config.yaml
n_layer: 9
d_model: 192
n_head: 6
n_kv_head: 6
head_dim: 32
d_mlp: 768
vocab_size: 2048
activation: "gelu"
norm: "layernorm"
norm_place: "pre"
norm_eps: 1e-05
positions: "rope"
rope_base: 100000.0
rope_fraction: 0.5
qk_norm: false
attn_scale: 0.177
bias: "all"
tie_embeddings: false
parallel_block: true
init: "trunc"
init_std_qkv: 0.0375
init_std_o: 0.00884
init_std_up: 0.0375
init_std_down: 0.00442
optimizer: "adamw"
lr: 0.00205
beta1: 0.9
beta2: 0.99
weight_decay: 0.11
lr_head: 0.00751
grad_clip: 0.5
warmup_steps: 323
schedule: "wsd"
decay_fraction: 1.0
decay_shape: "linear"
final_lr_fraction: 0.0
batch_tokens: 32768
seq_len: 512
doc_mask: false
train_tokens: 261800000
steps: 7990
dataset: "wikipedia_en"
MLP neurons of a small language model. Each row is named by its layer, matrix (up: input weights) and neuron, and shows model dimensions 16-143. Each number is 200 + 20 x the weight over its row's rms, rounded and kept within 0 to 999.
After each neuron's rows, "fires on" lists the tokens most often at its 100 highest values on Wikipedia text that the model never trained on.

L4.up502,204,184,200,208,195,185,222,195,208,243,221,199,186,251,184,178,237,202,201,185,212,249,192,177,209,173,196,229,190,222,192,190,193,184,214,219,202,225,188,192,163,219,206,176,200,231,207,218,179,179,174,198,244,195,180,213,204,205,205,200,221,170,178,198,236,191,188,173,155,205,204,193,230,237,217,175,204,222,212,199,167,171,215,206,154,200,208,199,235,205,195,189,203,211,163,214,196,206,186,188,184,181,206,222,192,158,198,166,200,203,204,236,183,209,187,191,186,189,218,209,213,210,187,192,193,193,234,199
fires on: "ch", "an", "j", "der", " She"

L4.up737,207,193,215,225,199,208,221,197,200,211,206,226,192,237,218,188,173,207,184,183,193,197,215,193,212,210,156,222,215,202,162,184,192,223,205,257,226,208,213,185,212,191,194,155,206,200,246,189,192,203,178,202,184,176,200,204,204,195,176,205,181,206,205,148,186,195,227,200,192,238,204,209,215,188,215,189,181,214,217,151,178,198,215,207,187,182,185,239,218,199,213,234,185,218,178,204,199,205,206,175,196,194,190,202,203,191,204,154,154,230,184,209,202,191,213,194,217,203,200,195,227,187,188,199,231,162,231,184
fires on: "I", "B", "L", "H", "3"

L4.up381,217,176,233,203,235,211,202,227,193,201,224,197,201,179,198,215,198,248,196,205,135,225,190,209,193,224,187,191,198,195,164,195,156,218,197,202,203,209,211,175,226,200,230,188,162,234,209,204,184,166,193,201,208,194,189,207,185,183,221,166,195,219,172,205,186,141,175,194,223,220,182,171,196,264,173,168,214,183,174,187,208,161,198,210,200,176,191,168,204,204,196,201,207,212,213,189,185,238,200,213,180,215,216,201,176,176,207,198,208,231,209,209,204,191,199,253,192,211,214,192,224,199,204,207,188,183,192,187
fires on: " |", "p", "vi", "mo", " de"

L4.up103,183,188,187,200,208,223,168,199,212,240,224,211,222,180,205,198,230,167,199,210,173,215,200,143,215,228,237,217,221,248,205,208,202,190,222,186,193,196,205,179,168,198,198,216,203,215,221,173,172,193,190,212,185,167,174,209,179,191,238,223,196,202,178,189,235,226,168,212,189,193,212,247,175,210,198,214,187,237,157,219,206,184,235,192,194,226,197,198,197,178,193,195,196,232,231,223,228,209,219,185,198,206,217,188,170,185,173,182,204,220,213,243,222,209,177,187,187,181,165,209,196,195,228,230,209,178,196,199
fires on: "w", "re", "le", "g", "ph", "ch"

L4.up628,204,207,193,187,210,198,160,189,198,198,202,202,204,179,203,188,232,203,184,213,157,203,216,189,195,197,216,209,199,224,212,181,215,188,216,215,244,195,198,194,158,223,185,186,186,205,230,231,186,191,200,190,222,206,178,186,180,183,186,227,185,220,141,202,206,182,228,215,198,225,216,223,212,226,179,202,235,153,160,163,215,188,209,217,200,183,211,221,209,228,219,220,173,215,196,180,231,202,169,193,181,216,202,176,206,194,207,215,235,172,190,184,139,207,211,183,200,173,207,218,207,213,217,170,194,197,160,162
fires on: "un", "b", "ic", "ent", "mb", "mon"

L3.up732,229,201,191,200,218,179,208,194,194,216,209,192,212,223,193,176,176,232,227,212,194,206,204,202,210,165,232,193,196,182,223,250,246,170,171,185,205,196,241,224,172,163,192,215,199,201,199,218,181,191,196,208,166,216,254,183,213,182,205,186,174,199,244,195,228,204,178,218,176,181,208,176,194,231,188,214,164,218,217,176,169,167,191,213,204,212,170,219,199,195,228,207,217,194,214,212,211,211,170,172,198,188,176,206,195,208,221,209,220,200,263,182,185,204,202,200,232,199,224,191,219,201,191,197,226,181,192,202
fires on: " as", " to", "on", "tor", "red"

L4.up336,189,222,201,202,200,171,172,211,158,234,205,222,226,193,224,179,218,170,187,225,201,197,227,188,212,188,240,206,170,184,212,231,175,179,199,179,199,183,190,153,217,188,219,181,185,193,224,214,241,214,228,192,205,219,216,214,150,184,211,197,193,218,212,192,218,185,215,247,213,230,188,206,225,221,207,191,196,218,188,180,175,193,208,172,195,200,191,214,197,182,219,183,206,191,235,202,195,214,181,193,192,187,184,172,217,200,147,204,202,212,205,210,229,217,170,194,192,186,199,147,209,190,213,194,189,215,221,176
fires on: "ug", "ve", "us", "ard", "put"

L4.up668,207,203,201,201,226,199,219,192,230,207,216,218,177,191,182,212,198,202,190,196,162,178,215,219,209,169,218,225,228,229,208,200,195,202,186,201,212,214,218,190,203,218,206,170,187,242,213,211,185,169,201,191,171,202,191,216,207,223,216,191,235,208,154,172,230,180,194,259,203,242,202,190,176,187,173,187,182,195,162,192,168,186,225,199,190,168,201,201,199,222,190,224,214,226,196,231,198,213,205,184,211,184,197,214,212,202,168,168,198,201,185,222,216,184,173,212,204,166,199,185,164,182,178,169,197,209,143,185
fires on: " do", "bu", " =", "hu", " comp", " ch"

L4.up687,185,203,155,217,212,154,183,246,212,228,194,222,191,201,199,203,186,218,215,201,211,205,240,185,176,192,235,191,233,203,227,169,173,232,194,228,176,203,185,207,197,209,175,213,213,197,215,216,197,183,160,211,192,157,194,206,218,198,223,199,197,218,176,210,206,204,185,226,191,201,214,194,190,225,218,200,148,224,194,185,207,192,190,175,185,177,226,202,232,206,211,212,220,194,201,223,230,224,204,169,211,267,198,206,189,201,183,181,215,210,210,216,224,196,174,200,226,155,174,165,182,176,185,197,238,172,222,192
fires on: "-", "th", "ct", "b", "C"

L3.up76,179,179,184,192,190,167,186,237,197,196,246,189,186,197,203,179,175,229,206,217,214,217,212,198,212,203,245,191,216,224,151,198,159,179,202,200,211,226,192,172,164,246,210,207,197,219,196,197,232,215,212,194,179,200,176,197,185,190,230,188,241,177,204,206,195,211,223,240,187,218,224,218,173,209,192,197,173,199,193,174,208,206,203,203,169,185,202,224,241,171,188,207,176,219,198,214,223,170,190,193,198,193,199,211,204,175,186,186,176,208,203,210,212,222,246,192,236,198,189,199,177,153,228,173,248,214,176,207
fires on: "b", "is", "em", "ig", "ment", "-"

L4.up561,250,183,205,218,198,168,179,199,220,194,232,250,237,203,201,210,217,200,199,195,206,215,190,181,199,259,241,219,244,223,187,184,181,182,191,211,194,187,224,203,195,202,183,201,205,201,197,247,207,162,202,207,174,200,222,190,233,206,201,211,168,176,199,183,205,166,197,188,176,203,231,221,204,218,193,210,214,213,190,154,184,194,217,176,189,169,200,215,214,195,202,208,194,212,206,198,205,228,152,204,199,223,169,203,180,174,185,216,209,221,213,219,205,186,187,190,179,181,172,195,222,209,168,200,186,208,177,211
fires on: " f", "ance", "th", "C", "low"

L4.up262,204,175,189,213,221,223,190,176,170,205,221,171,168,196,181,203,187,200,182,182,203,178,197,192,187,237,188,163,248,236,217,171,231,182,195,186,208,205,187,157,170,171,200,173,172,190,205,211,204,203,178,205,181,179,202,182,162,200,199,206,214,209,185,204,214,202,199,187,174,197,197,255,214,178,139,201,213,179,174,207,191,227,220,197,196,227,241,227,236,197,180,209,223,209,225,193,194,234,219,223,199,210,158,228,214,154,171,176,202,187,192,190,204,187,232,186,188,187,208,199,198,193,198,203,211,214,202,182
fires on: "il", "li", "di", "n", "b"

L3.up485,190,188,179,194,204,220,181,183,167,195,170,216,198,197,187,210,218,210,190,198,226,182,191,198,180,189,213,188,199,191,227,200,161,213,176,209,188,210,230,162,203,169,198,192,190,194,218,189,219,199,177,195,205,211,196,183,207,205,229,213,170,207,229,236,230,213,155,213,204,216,217,213,189,215,155,187,212,166,200,188,207,173,229,160,210,205,197,238,183,192,180,184,177,205,227,227,198,209,165,214,207,173,194,202,220,201,156,229,192,176,223,211,197,179,200,250,221,209,194,199,191,199,180,184,212,201,187,201
fires on: "par", "ro", "me", "pe", " comp"

L3.up96,221,194,176,187,207,189,195,161,203,198,189,181,195,245,213,185,192,208,193,226,194,177,224,200,178,212,209,192,201,241,172,184,195,212,241,215,218,177,210,214,185,230,197,212,209,179,214,211,170,192,197,209,186,202,164,204,184,213,183,186,149,197,232,209,188,163,185,184,222,259,241,181,239,176,193,214,203,203,191,190,174,215,162,199,192,197,171,198,205,213,217,241,211,184,199,209,190,168,180,181,180,207,216,210,208,153,196,160,209,185,197,207,171,210,177,173,205,232,217,207,193,195,174,220,200,207,188,164
fires on: "\n", " for", ".", " established", " over"

L4.up29,227,211,156,196,197,173,190,185,191,179,206,210,160,187,188,207,215,208,202,194,211,200,228,180,194,215,208,195,186,217,197,214,223,175,197,187,201,204,186,177,188,240,175,195,182,207,218,217,210,206,185,212,212,210,203,181,188,204,187,186,194,190,241,197,205,221,201,200,184,192,205,195,229,185,237,184,197,167,177,194,202,235,185,170,197,194,192,197,178,197,230,200,199,211,232,204,214,202,209,198,210,224,185,244,129,205,209,219,214,218,230,202,193,203,178,207,175,179,207,180,193,199,192,206,227,162,159,224
fires on: "al", "il", "land", "view", "an", "am"

L3.up370,201,173,190,198,175,197,166,203,202,187,180,207,200,205,206,205,196,197,180,190,198,214,192,212,179,203,189,166,211,188,193,175,175,198,230,212,219,229,240,222,202,207,193,166,204,228,164,192,212,199,182,218,181,189,211,182,206,220,181,261,204,204,197,183,211,227,191,156,220,188,222,160,184,190,224,221,213,195,180,193,216,230,189,199,211,197,217,186,206,196,225,208,212,187,274,220,208,214,208,188,198,203,187,244,171,209,216,187,208,217,194,185,225,222,217,203,213,185,208,173,195,176,208,205,228,174,203,234
fires on: "ad", " up", " married", "or", "lo", " down"

L4.up342,223,202,182,217,181,227,190,214,210,228,213,205,205,163,187,215,174,236,212,207,191,180,187,201,192,213,173,178,206,228,187,189,218,220,224,281,175,189,202,159,177,201,221,209,155,172,197,203,185,166,175,258,189,174,204,207,192,205,196,219,190,180,198,170,209,214,233,176,167,215,198,205,214,201,204,218,192,193,178,181,204,221,201,219,196,182,194,216,194,177,219,175,205,190,216,227,215,233,190,204,186,186,196,198,186,196,172,171,232,232,200,195,204,153,198,181,239,174,179,192,200,198,230,213,235,203,240,210
fires on: "g", "n", "re", "x", "dy"

L4.up698,210,182,207,211,185,209,202,208,198,246,219,203,198,210,174,176,239,166,208,210,173,221,241,179,188,206,210,199,197,214,187,226,193,212,217,208,201,223,211,172,203,228,172,206,214,210,240,188,189,188,187,214,198,204,213,191,204,186,203,233,208,183,188,208,204,204,209,242,201,183,206,242,198,222,185,199,207,226,201,205,202,143,187,206,179,212,209,202,226,172,210,195,211,208,241,187,195,198,177,167,221,194,170,219,224,196,182,164,193,216,220,218,206,187,200,189,228,199,218,201,214,166,153,179,240,173,187,194
fires on: " we", " who", " he", " can", " to", "re"

L3.up167,187,169,231,204,181,184,203,189,191,202,199,192,194,201,165,191,209,214,140,213,197,220,211,228,202,193,242,197,218,181,181,175,189,181,177,207,211,194,184,167,201,191,224,213,206,192,174,197,175,187,203,215,219,200,173,196,207,195,208,229,188,200,213,206,232,173,189,211,204,166,205,193,186,231,205,156,210,214,188,160,210,186,213,201,201,195,172,187,216,188,193,198,180,191,256,221,242,190,229,176,188,176,190,203,230,173,198,164,185,225,198,182,228,187,204,221,229,211,232,214,192,228,222,167,207,195,213,191
fires on: "for", "ver", "we", "ow", "p", "w"

L3.up719,227,240,209,187,159,197,219,215,228,198,225,229,205,183,188,230,176,232,222,168,217,197,207,190,209,174,197,189,217,227,190,175,225,207,173,216,195,175,213,188,185,215,170,198,182,184,197,202,225,173,171,211,157,201,192,168,219,224,190,196,206,200,223,173,228,174,236,199,202,146,217,229,194,196,224,200,216,191,181,182,179,180,247,196,187,188,183,223,189,176,185,200,207,198,219,180,212,199,179,182,194,232,167,169,211,178,199,219,235,171,198,189,223,211,195,197,185,224,195,183,218,180,220,190,214,191,172,193
fires on: "ing", "ring", "ical", "el", "a", "ative"

L4.up140,210,163,160,231,216,171,179,240,183,183,225,209,172,205,213,196,173,189,208,189,200,231,185,230,224,200,169,209,210,189,205,192,207,195,172,233,232,233,221,186,203,191,191,151,212,235,206,216,200,190,188,203,217,185,176,166,196,189,238,188,235,211,171,183,212,192,188,202,220,189,204,174,199,188,157,199,202,184,214,203,172,215,217,193,201,172,179,237,192,178,191,210,200,261,194,190,198,208,206,199,243,218,240,180,215,193,162,204,196,178,246,217,206,223,185,221,179,179,183,206,197,197,212,199,191,181,220,182
fires on: "ate", "ough", "ea", ":", " It", "ot"

L3.up611,209,239,219,211,205,230,171,198,194,179,193,222,252,196,182,220,197,257,222,194,222,210,223,195,196,203,211,198,213,216,213,198,215,171,189,226,189,209,220,201,167,203,173,217,174,189,202,224,178,168,195,187,193,177,200,201,202,240,199,197,180,197,212,207,206,192,209,201,209,201,211,197,166,206,188,207,199,234,172,176,170,173,195,184,189,179,225,182,213,169,184,199,191,200,255,177,234,183,195,190,171,210,184,172,208,155,183,190,206,223,190,207,163,173,177,222,203,179,175,169,188,232,200,206,228,177,177,207
fires on: "ing", "ine", "h", "b", "bi"